{"num_hidden_layers": 9, "hidden_size": 192, "num_attention_heads": 6, "num_key_value_heads": 2, "head_dim": 32, "intermediate_size": 512, "vocab_size": 8192, "hidden_act": "swiglu", "norm": "rmsnorm", "norm_place": "pre", "norm_eps": 1e-05, "positions": "rope", "rope_theta": 10000.0, "rope_fraction": 1.0, "qk_norm": false, "attn_scale": 0.177, "bias": "none", "tie_word_embeddings": false, "parallel_block": false, "init": "normal", "init_std_qkv": 0.0311, "init_std_o": 0.0311, "init_std_up": 0.0311, "init_std_down": 0.0, "optimizer": "muon_variant", "learning_rate": 0.00485, "lr_mult_up": 1.29, "lr_mult_down": 3.0, "beta1": 0.9, "lr_head": 0.00687, "max_grad_norm": 2.0, "warmup_steps": 200, "schedule": "wsd", "decay_fraction": 0.413, "decay_shape": "exp", "final_lr_fraction": 0.05, "batch_tokens": 8192, "max_seq_len": 256, "doc_mask": true, "train_tokens": 108600000, "max_steps": 13257, "dataset": "wikipedia_en"}
MLP neurons of a small language model. Each row is named by its layer, matrix (gate and up: input weights; down: output weights) and neuron, and shows model dimensions 0-63. Each number is 128 + 24 x the weight over its row's rms, rounded and kept within 0 to 255. A neuron's up and down rows have the sign that makes its largest values positive.
Before each neuron's rows, "fires after" lists the tokens most often just before its 100 highest values on Wikipedia text that the model never trained on; "fires before" lists the tokens most often just after its 100 highest values on Wikipedia text that the model never trained on. A number after a token or word is its count.

fires after: "," 96
fires before: "0" 18, "5" 14, "6" 13, "3" 11, "2" 10, "4" 8
L6.gate294 [135 130  93 130 138 113  77 159  80 131 102 118 141 135 102 158  97 104 105 100 147 143 119 123 126 135 118 131  88 133 131 110 125  90 131 139 106 165 106 179 147 132 130 128 142 132 105 150  99  99 127 128 137 105 164 169  76 139 164 144 150 166 175 157]
L6.up294 [150 128 134 141 134  52 101 123  77 121 107 112 142 141 125 183 126 102 128 120 144 152  79  98 120 133 129 167  69 132 122 104 155 104 127 170 123 147  97 169 187 148 162 163 134 155 121 121 104  68 100 144 139 154  86 137  90 131 157 117 170 123 123 161]
L6.down294 [101 136 156  98  88 148 159 139 103 168  81  93  84  90 135 140  65  90 147 134 112 106 168 125 148 129 110 108 108 139 106  97 144  80 131 129  85 124 146 179 134 161 133 126 157 104 113 151 149 147 142 151 151 120 171  78  89 165 143 128 155 181 150 180]

fires after: "-" 43, ":" 15, " ISBN" 5, "." 4
fires before: "-" 43, " as" 10
L6.gate143 [146 149 112 109 100 151 155 183 100 102 172 128 123 143 116  92 145 118 168 126 132  83 101 104 184 145 140 107 146 119 110 148 146 110 136  98 140 137 130 162 178 115 135 158 123 130 138 128 158 134 140 187 141 143 149 158 112 121 149 124 149 121 134 112]
L6.up143 [155 128  74 116  87 107 136 134 180 107 141  94 106  94 140 124 103 125  92 129 115 182 121 103 137 129  95 106 132 161  86 110 117  93  81  82  99 160 151 120 139 163 122  84 173 108 128 112 105  97 110 119 134 147 139 124 110 106 122 182 160 106  72 126]
L6.down143 [ 96 133 132 120 146 113 153  92 128 125 143 120 161 114 116 163 182 118 150 147 116 170  74 133 158 158  77 120 154 133 124  86 148 100 143 130 193 145 156  88 148 142  96  87 129 152 117 109  80  80 142 126 112 184 116 121  87 151 130 163 139 149 151 156]

fires after: "\n\n" 71, "\n" 6, "=" 6
fires before: "=" 83, "-" 4, "\n\n" 4
L6.gate71 [119 165 126 148 142 136 104 128 114 120  63  57 109  88 101 173 145 141 115  80 159 144 136 108 106  91  92 138 123 106 134 111 100 177  95 116 128 120 149 117 137 135 133 132 147 120 118 109  97 120 123 120 127 115 145 138 171 163 159 121  93 168 133  92]
L6.up71 [ 89 128  94 121 148 129 127 165 160 143 148  94 119 131  93  76 123 122 105 132 139 141 135 124 114 111 113  69 118 137 153 153 125 137  95 123 114  64 133  90 114 161 121 124  82 149 133 129 130 146 152 126 132 107 156 141 159  78 119 129 158 182  93 139]
L6.down71 [150 125 132 150 182 170 150 131 160 133 129  99 129 123 103  67  49 111 149 137 126 132 114 127 107 135 162  74 130 115 155 149 120 139 116 121 113 140 145  72 122 127 131 128 125 140 155 158 168 149 155 106 143 144  99 144 104 108 159 116 131 142 107  93]

fires after: "," 52, " |" 12, " the" 10, " in" 9
fires before: "n" 23, " |" 23, "," 13, "\n" 11, "\n\n" 5, "." 4
L3.gate106 [130 101 120 151 145 102  96 145 113 156 118 117 183 106 148 158 111 128 123 153 134  91 163 155 171 110 124 130 142 115 133 157 187 130  64 128 152 115 133  83  89 139 131 121 112 104 141 143 138 115 103 101 120 174 179 126 130 125 142 133 133 151 112 136]
L3.up106 [108 126 138 171 111  99  98 142 118 119 140 131 112 159  91 104 148 131 146 126 127 158 142 126  87 115 116 132 131 117 132 145 138 128 204 102 171 165 138 136 122 130 123  88 137 118 101 128 147  94 107 135 135 160 120 140 143 176 180 140 173 121 116 132]
L3.down106 [127 128 170 139 103  83  91 150 155 125 193 109 119 182 146 131 156 142 132 139 118 104 135 105 106 131 116  73 122 177 122 133  94 153 159 153 142 143 110 122 148 104 179  84 106 126  98 104 151 130  86 111 120 151 104  86 105 131 116 133 122 138 120 113]

fires after: "-" 58, "|" 42
fires before: "-" 100
L6.gate390 [138 149 101 111 149 153 106 161 104 144 117 146 140  89 130 174 154 130 118 126 116 134 126 145 132 101 145 146 139  92  95 128 133 139 121 163 116 110 126 154 105 144 146 114 120 167 127  99 108 130 147 166 147 121 138 109  87 119 128 101 141 152 185 179]
L6.up390 [139 134 101  95 159 118 144 149  81 149 145 124 111 157 104 137 110 155 135 148 144 106 115 108 152  88  95 103 115  80 130 127 104 121 138 160 109 101  83 133 149 125 134  81 169 100 143 150 160 132  71 166 131 112 128 114 102 128 172 145 132 116 148 135]
L6.down390 [138 117 111 131 119 142 103  95 129 119 111 128 129 119 182 137 142 128  89 129 126  95 134 148 122 104  85 137 165 140 122 178 122 145 122 139 147 146 133 155 158 141 120  98 111 146 124 105 100 158 157 148 122 142 157 156 132  83 143  80 129  67 167 134]

fires after: " |" 42, "uta" 4, "pec" 4, "|" 4
fires before: "|" 46, "on" 18, "ve" 5, "ons" 5
L6.gate61 [127 105  82  90  86 115 111 158 104 149 106 126 130 138  84 156 159 113 148 130 128 161 139 100 140 118  98 104 140 138  88 111 160 119 113 142 127 124 138  84 120 142  89 132 167  84 135 163 145 120 145 132 136 146 121 146 114 103 114 137 156 113  96 115]
L6.up61 [ 93 130 112 175 157 141 130 140 142  97 124 173 170 108 144 132 173 125 120  93 134 107 156 134 147 135 101 108 144 106 136 153  72 100 113 125 135 129 103 129 134 159 122  79  96 144 121 133 153 113 126 151 148  93 127  89  91 128 170  94 139 146 139 159]
L6.down61 [183 104  90 124 131 147 110 139 137 129 114 150 127 142 103 131 164 153 133 123 146 131 113 103 160 134 152 133 196 134 150 157 145 121  94 116 168 123 135 165  94 181 108 137 164 103 148 154 154 124 126 140 145 107 102 166 156 111 108 144 157 131 154 161]

fires after: "\n\n" 100
fires before: "=" 98
L6.gate430 [120 137 186 164 101 119 100 113 137 129 147 121 144 128 132 108  86 104 141 144 112 154 105 158 140 132 119 140 113 139 140  91  88 156  90 127 115 151 139 144  80 115 111 134 119 112 171 144  98 138 172  84 117 147 135 116 131 138 135 143 122 116 128 146]
L6.up430 [103 105 132 198 130 104 128 132 146 112 154 154 120 154 151 121 101 175  91 124 122 160 119 141 134 168 116  85 120 107 101 130 130 154 108  93  97 127  96 120 111 166 117 128 151 143 132 151 111 135 125 125  94  79 102 107 157 133 111  76 133 117 100 111]
L6.down430 [158 127 117 117 102 150 136 134 143 142 105 112 123 106 153 142   0 139 115 158 175 118 136 124 135 151 157 156 125 106 112 141 123 139 129 137 149 113 143 105 143 143 129 118 159  75 108 141 114 136 102 144 118 132 155 146 120 145 134 154 119 131 161 128]

fires after: "=" 78
fires before: "\n" 33, "\n\n" 26, "=" 17
L3.gate294 [173 105 104 101 144 119  78 117 135 164 136 104 139 156 127 137 157 128 140 106 139 148 113 113 145 150 118 186 119 124  83 141 133 164  78 119  66 142 152  62  98 122 127 131 175 117 145 133 123 171 146 169 145 100  92 126 139  93 165 115 102 152 134 125]
L3.up294 [133 138  88  85 154 140 117 145  98 120 130 191  86 130 142 114 180 138 117 103 117 144 154 132 137  68 135 150 133 124 123 146 107 148 125 147 112 168 146 130  85 165 114 133 151 112 169 133  94 170  87 139 132 139 124  83 139 175 138 137 134 134 106  97]
L3.down294 [166 123 113 129 143 108 137 118 134  99 194  95 106 134 128 142 156 104 139 126 167 177 101 159 118  97 117 166 125 141  82 132 128 146 150 105 138 124 100 114 101  91 136 151 123 135 156 126 115 131 106 134  83 110 120 149  98 164 188 147 124 115 120 111]

fires after: "." 48, "–" 4, "{" 4, " votes" 4
fires before: ")" 40, " |" 5, " m" 5, "}" 4, ":" 4, "  " 4
L6.gate121 [137 108  80 161 151 137 113 141 142 126 106  74 157 181 164 155 142 110 131 117 128 127 101 149 142 113 108 120 133 155 130 133 132 126 109  99 117  93  85 148 139  99 147 114 147 112 118 116 111 127 164 131 122 127 151 130 122  90 122 129 155 131 126 172]
L6.up121 [133 146 123 152 157 114  96 100 106 161 142 119 113 136 154 129  47 101 136 130 149 126 147 124 132 109 160 102 107 128 102 126 130 122 150 123 145 188 119 134 122 115 125 149 125 126  91  96 113 125 137  94 160 127 119 125 120 126 155 157 135 173 109 180]
L6.down121 [108 154 137 161 113 117 104  87 135 152 133 140 153 109 121 113 117  80 116 142 168  96 154 114 129 106 174 103 121 133 109 131 125 121 189 151 129 128 151 172 137 151 119 122 116 138 132 136 131 132  86 100 154 132 131 113 136 120 127 142 119 142  91 154]

fires after: "=" 28, "\n" 17, " History" 8, "s" 5, "\n\n" 5
fires before: "=" 90
L3.gate210 [139 110 166 160 116 168  99 179 104 103 140 105 154 152  80  88 115 125  82 132 115 150  66 143 104 114 117 100 144 166 145 110 107 121 120 101 110 139 133 126 167 147  99 150 131 168 128 135 139 138  81 115 105 137 124 171 136 106 129  94 162 120  99 127]
L3.up210 [143 113 171 164 125 143 124  90 130 161 123 140 115 119 166 101 176 103 147 117 109 164 145  94 158 122 142 137 159 176 125 119 164 126 145 142 125 126 136  78  94 155 161 117 109 117 135  78 123 101 151 167 127 107  93 124 138 113 121 103 130 116 144 124]
L3.down210 [119 128 143 145 118 135 150 140  96 101 160 129 152 134 142 162 160  94  98 156 129 145 110 154 121 142  92 128 140 131 128 161 159 106 144  99 109 139 116 131 161 182  97 137 167 166 112 145 160 155  99 128 167 146 116 137 101 140 128  76 104 178 109 129]

fires after: "=" 49, "-" 13, " the" 4, " =" 4
fires before: "\n" 38, "\n\n" 15, "born" 9, ":" 8, " name" 5
L6.gate301 [143 104 121 126 112 144 105 112 123 114 103 107 175 104 130  79 117 112 119 123 145  99 139 127 107 137 119 131 133 125 109 130 152 159 117 114 137 125 125 149 129 143 103 115 169 113 143 143 109  80 170 101 122 147 147 101 167  96 121 190 149 116 140 118]
L6.up301 [157 122 120 115  94 138 150 164 130 123 132  88 147 115  83 140 154 150  93 109 141 111  62 126  81 121 110 152 132 113 125 117 129 119 142  97 173 141 123 131 136 144  94 150 141 155 143 164 126 136 156 120 103  83 114 101 144 168 139 181 113  94 107 132]
L6.down301 [157 149 123 120 109 165 127 103 176 132 112 106 111  68  91 115 111 147 105  99 179 152  99 133 144 143 101  69 126 132 133 137 167 119 111 115 138 124 145 117 130 172 107 135 101 120 142 173 110 132 142 122  93 121 160 141 112 145 135 135 138  97 137 143]

fires after: " (" 66, "{" 12, " +" 4
fires before: "." 22, ")" 20, "}" 12, " ft" 7, "," 4
L3.gate379 [151 129 133 105 139 140 105 111 110 110 110 133 101 158 112 108 123 149 128 124 107 134 126  78 139 129 156 120 151 130 127 137 188 178 134  94 126 127 182 116  98  93 140 100 133 107  89 103 180 138 129 107 124 141 138 147 133 134  67 144 116 132 128 170]
L3.up379 [128 137 161 115  73 137 113  82 134 103 148 120 113 146 142 165 134 120 126 117 138 161 127  93 105 135  99 133 138  88 139 145 120 160 140 107 111 140 138 152 133 151 155 108  86  80 110 100 140 132 149 138 120 131 146 124 120 152 128  88  96 123 158 162]
L3.down379 [131 152 147 157 150 138 125 178 145 149  99 124 146  84 130  82  84 158 100 102 155 117 115 173 142 123 132 100 129 143 108 133 119 114 130  96 134 116 146 160 102 120  85  91 143 145 127 140 126 119 136 132 103 108 137 151  99  91 139 120 125 130 149 128]

fires after: " |" 52, " (" 18, "|" 8, ")" 5, "'" 4
fires before: "0" 18, "=" 9, "1" 8, "\n\n" 7, "3" 5, "4" 4
L3.gate355 [140 105 115 157 115 116 153 122  66 124 107 103 153 132 138 168 143  87 162 111 101 113 122 133 147 109 112 126 155 113 171 119 132 157 145 139 100 155 122 121 134 134 118 164 145 100 147 133 115 132 163 190 147  80 143 102 145 104 140 132 130 106 201 102]
L3.up355 [164 154 152 181 131 114 161 118 137 142 137 118 100 144 134 123 110 133 122 117 161 115  96 108 101 161  90 115 131 188 169  92 132 142 136 144 114 135 146 153 131 112 139 127 133 145 103 178 136 136 123 111 108 136 144 108 165 153  94  91 150 175 127 136]
L3.down355 [ 89 132 108 164  76 145 115 187 167 134 116  98 156 143 166 146 116 155 148  95 160 142 153 151 152 169  86 116 126 135  87  75 119 111 164 104 105 107 140 143 124  99 146 106 120 130  98 170 145 147 136 153 100 150 148 175 111 103 111 134 135 137  95 127]

fires after: "=" 47, " =" 18, " an" 5, "-" 4
fires before: "=" 42, "\n\n" 14, "\n" 12
L6.gate227 [ 91 130 144 110 139 119 106 146 169 129 153 147 112 158 121 107 141 119  64 124 113 161 111 170 114 141  73  95 111 178 107 133 157 103 132 109 169 147 109  83 123 141  90 104 114 116  81 118 131 172 154 119 106 127 128 103 155 181 127  96 143 138 127 177]
L6.up227 [152 118 161 118 127 146 140 138 131 154 134 144 102 167 150 122 131 111 155 151  85  68 159 105 121  98 149 151 162 148 181 150 124 128  98 110 122  95 122 145 113 117 138 126 137 153 142 114  86 140 150 112 124 147 139 111 105 140 171 138  62 165  73 150]
L6.down227 [133 110 131 164 106 125 103 176 125 165 116 100 106 160 133  69 162 168 130 123  95 104 143 111  98 139 131  75 106 143 127 140 124 164 141 120 162 122 119 112 131 138 121 112 131 148 120 137 118 149 122 103 113 108 130 159 121 148 128 128 128 136  98 137]

fires after: " |" 75, "|" 5, ")" 5
fires before: " |" 26, "." 23, "8" 4, "7" 4
L3.gate482 [150 126 143 104  99 132 147 137 130 113 105 122  75 108 100 124 153 173 114 165 126 118 110 152  85 143 168 118 143 108  89 171 133 134 129 150 149 135  97 165 122 122 143 130 149  91 107 125 163 126 124 145 150 104 152 137 128 119 106 139 112  92  95 130]
L3.up482 [135 132 150 105 144 158 192 136 109  81 129 108 124  80 156 117 165 156  82 104  94 108  91 112 130 132 152 153 133 144  85 141 112 113 147 140 147 125 106 100 112 108 143 138 117 106 133 107 158 119 159 180 126 109 104 105 141 145 127  71 123 125  97 144]
L3.down482 [108 135 114 133 114 102 105 132 144 101 118 125 124 117 102 123 122 150 130 145 111 157 104 145 152 121 115  93 153 122 138 132  66 151 120 110  83 140 109 145 170 153 141 141 128 122 123 130 146 100 150 126 138 125 147 125 132 109 132 140 139 102  74 166]

fires after: "," 38, " United" 8, "S" 7, " in" 4, " and" 4
fires before: "," 24, "\n" 14, "." 9, "\n\n" 7, " |" 7, " States" 7
L6.gate133 [158  97 126 158 135 116 116 168 111 157 149 153 109 116 173 108 104 161 115 143 169  80 136  93  89 139 104 120 133 163 154 139 143 128 123 106 152 143 108 141 126  95 111 138 128 144 111 167 131 119 147 141 108 134 115 129 115 142 115 154 145 135 154 126]
L6.up133 [139 130 113 134 117 127 155 187 102 151 154 135 117 118 129 105 139 179 120 164 127 116 146 126  99 121  95  76 143 141 121 134 157 131 121 142 191 102 128 118 115 118  87 118 158 141 120 145 148 128 110  84 124 163 162 102 103 146 172 134 151 107 114 173]
L6.down133 [151  82 139 169 144 136 115 186 132 145 149 137  95  83 126  95  75 104 106 105 124 111 101  99 116 155 135  92 160 145  98 132 147 123  70 144 143 154 168 118 113 149  96 104 140 181 106 112 116 133 116 119 141 144 170  99  90 149 127 108 152 156 158 139]

fires after: " |" 73, "\n" 9
fires before: "|" 74
L3.gate436 [130 124 120 178  99 157 115 174 137  76 140 142 204 134 103 162 111 160  99 126 116 144 158 130 126 116  90 141 112 107  94 112 128 132  85 102 124 170 121 137 133 130  99  92 163 111 130 123 145 152 116 124 139 131 137 167 157 112 113 114  65 133  68 148]
L3.up436 [153 162 124 110 117 110 153  65 149 129 144 126 118 141 126 104 149 141 103 110 102 114 142  88 119 116 146 133 135 156 131 145 135 151 139 163 142 163 141 144  91 120 168  80 174 120 105 114 108 116 132 150 121 152 120 132 144 154 116 116 107 117 159 116]
L3.down436 [123 111 171 156 112 165 192 152 111 147  99 149 110 118 139 120 140  94 130 140 153 141 113 108 118 171 121 111 139 148 127 146  90  91 140 159 112  65  94 133 154 103 120 160 121 127 146 104 166 145 136 118 165 147 130 115  90 128  98 128 131 173 150 123]

fires after: "\n\n" 59, "=" 9, "\n" 5
fires before: "=" 64, "\n" 14, ":" 6
L6.gate47 [149  90 128 140 106 139 171 123 161 148 144 136 138  95  92 112 133 151  88 123 124 119 133 167 165  90  95 119 127 138 151  93 122 138 121 143 137 117 133 111 109 156  96 145 141 122 127  73 118  78 135 164 145 128 102 123 120 116 102  88 106  69 134 118]
L6.up47 [148 121 121 128 140 133 140 171 166 130 122  96 136 119 124 129  95 136 109 113 146 140 104 147 151  84  83 105 105 119 135  89 130 113  62 136 131 146 131 132 116 123 110 124 138 101 119  78 130  46 122 141 178  76 112  90 137 104 114 123 124 102 120 122]
L6.down47 [113 141  97 135 146 113 109 139 132 118 137 110 121  83 106 124  66 116 113 131 154 151 130 133 112 118 139  90 113 137  91 143 127 156 155 109 140 161 202 100 126 169 107 110 132 105 111 128 142 120 127 146 126 153 121 125 138 150 129 143 137 143 128 130]

fires after: "." 67, "," 5, " People" 4, " Ryan" 4
fires before: "." 32, "s" 19, "\n\n" 6
L3.gate407 [145 111 160 117 130  79 102 137 134 146 152 106 167  86 175 142 100 108 146 152 133 138 110 115 141  88 148 127 115 150 113 151 111 140 133 120 120 114 118 156 122 148 106 105 163 123 159 170 139 144 117 107 128 167 166 122 148 124 147 157 166  81 119 157]
L3.up407 [116 136 131 137 107 116  92 137 120 101 119 106 139 117  98 104 130 126  81  97 117 121 170 120  88 110 195 109 146 100  95 132 132  92 131 127 138 112 120 138 158 102 100 143 131 125 117 104 127 159 152 169 127 145 163 162 147 148 154 149 129  63 134 108]
L3.down407 [130 165  99 117 108 111 179 125 137 171  92 142 124 154 141 154  99 127 130 113 101 136 128  80 127 173 108 110 138 149 143 131  94 115 111  74 106 105 148 125 134 131 186 123  95 116 130 154 167 115 129 125 137 128 142 158  96  99 137 102 129 100  95 132]

fires after: "-" 64, "|" 9, " •" 6, "\n\n" 4
fires before: ":" 53, " |" 7, " code" 4
L3.gate80 [139 149 150  95 110 160 140 125 152 116 151  76 148 132 119 137 148 121 119 135 139  89 145 150 141 135 106 124 104 184 124 142 119 136 147  97 147 133 104 166 140 152  85 140 192 157 136 139 102 121 152 125 139 111 124 132 131 136  91 173 146 152 165 134]
L3.up80 [134 129 132 134 112 132 113 130 176 127  97 121 132  76 144  83 147 177 105  99 167 131 108 151 163 113  90 135 112 166 140 138 147 125 154  96 114 105 137 123 147 109 131 123 124 153 171 132 127 136  98 111 156 155 117 104 159 126 122 136 158 165 133 120]
L3.down80 [112 151 112 156 112 125 163 135 104 102 106  65  91 147 142  45 121 142 128 119  66 142  91 145 149 133 121 120 104 133 171 130 112 124  97 112 125  52 146 139 138 121 123 144 123 103 170 114 132 127 106 141 138 112 104  92 154 161 113  99 163 110 149 106]

fires after: "-" 21, "\n" 13, "2" 9, " •" 7, ")" 6, " zone" 5
fires before: "|" 20, " (" 13, " •" 9, " UTC" 9, ")" 9
L6.gate332 [182 143 107 134  99 138  96 132 112 177 141 145 118 127 113 131 152 136 160  79 127 128 134 147 105 162 106 186 132 133 153  97 143 129 130 118 140 146 142 142 171 169 103 108 141 151 156 139 151 162 118 139 159 100 135 108 152 128 112 134 119 153 133  91]
L6.up332 [186 108 118 150 113 210 123 129 162 161 154 152 141  97 127 146 138 124 134  99 163 119 157 132 136 117 152 143 121 112 154 117 133 147 127 108 108 161 146 172 131 139 130  92 125 155 144  95 158 144 168 133 112 108 150 159  92 110 121 140 139 167 127  94]
L6.down332 [ 91 135  84  97 110 123  95 116 183 150 117 125  82 141 107  78 127 112 129  71 141 138 110 111 140 144 112 141  99 145 169 113 131 108 133 122 129 110  64 138 117 124 107  98 158 167 116 131 118 134 130 138 100 151 147 114 138 119 115 125 117 169 165 124]

fires after: "=" 94
fires before: "=" 42, "K" 4, "C" 4
L6.gate339 [138 125 164 119 119 102  92 154  84 120 113 149 133 143  98 160  98 138 127 128 136 130 126 165 115  92 118 109 100  94 121 134 134  73 152 113 116  66 105 128 115  86 157 149 130  69 101 138 156 113 136 164  98 115 160  99 155 139 134 146 108 138 150 142]
L6.up339 [115 140 137 132 103  81  97 148 129 177 116 140 126 141 143 121 118 122 123 121 132 157 102 118 131 185 156 145 177 119 127 151 170 139 155  92 109 159  85 107 136 128 115 125 133 132 110 129 107 122  87 179 136 132 128 114 109 160 158 125 111 151 164 118]
L6.down339 [ 85 156 122 138 139 130 172 108 113 127  76 139 166 113 131 138 116 154 147 120 139 120 114 176 137 123 145 186 155 137 130 135 159 120 134 113 117 109 126 117 109 166 106 125 130 115 137 144 151 153 110 115 117 133 125 120 155 125  77 140 128 209 155 122]

fires after: " |" 51, "s" 4, ")" 4
fires before: "=" 39, "1" 6, " |" 6, "3" 5, "0" 5
L3.gate490 [165 134 124 143 131  84 131 127 127 112 126 115 116 142  87 138  94 167 124 123 108 141  92 106 121 105 127 147 128 126 146 124 135 130 149 150 108 136 121 109 153 146 133 133 113  73 140 125 145  74 152 115 114 132  94  88 114 115 138 161 132  96 182 147]
L3.up490 [128 148  90 165 102 141 150  88  89 171  77 133 142 104 174 155 143 100 178 118  94 133 114 140 130 164 123 170 134  94 127 105 141 153  88 161 127  74 169 126 125 142 139 140 104 133 128 107 134 153  86 157 181 141 104 132 134 106 116 111  95 117 117 101]
L3.down490 [146 151 117 192 107 138 151 156  91 165  89 157 138  74 142 133 157  92 157 119  99 162 127 105 151 139 138 155 134 122  86 147 142 145 103 175 141 125 161 124 111 147 117 144 134 133 144 103 125 144 116 125 143 141 149 139 115 113 144 114 115 145 112 109]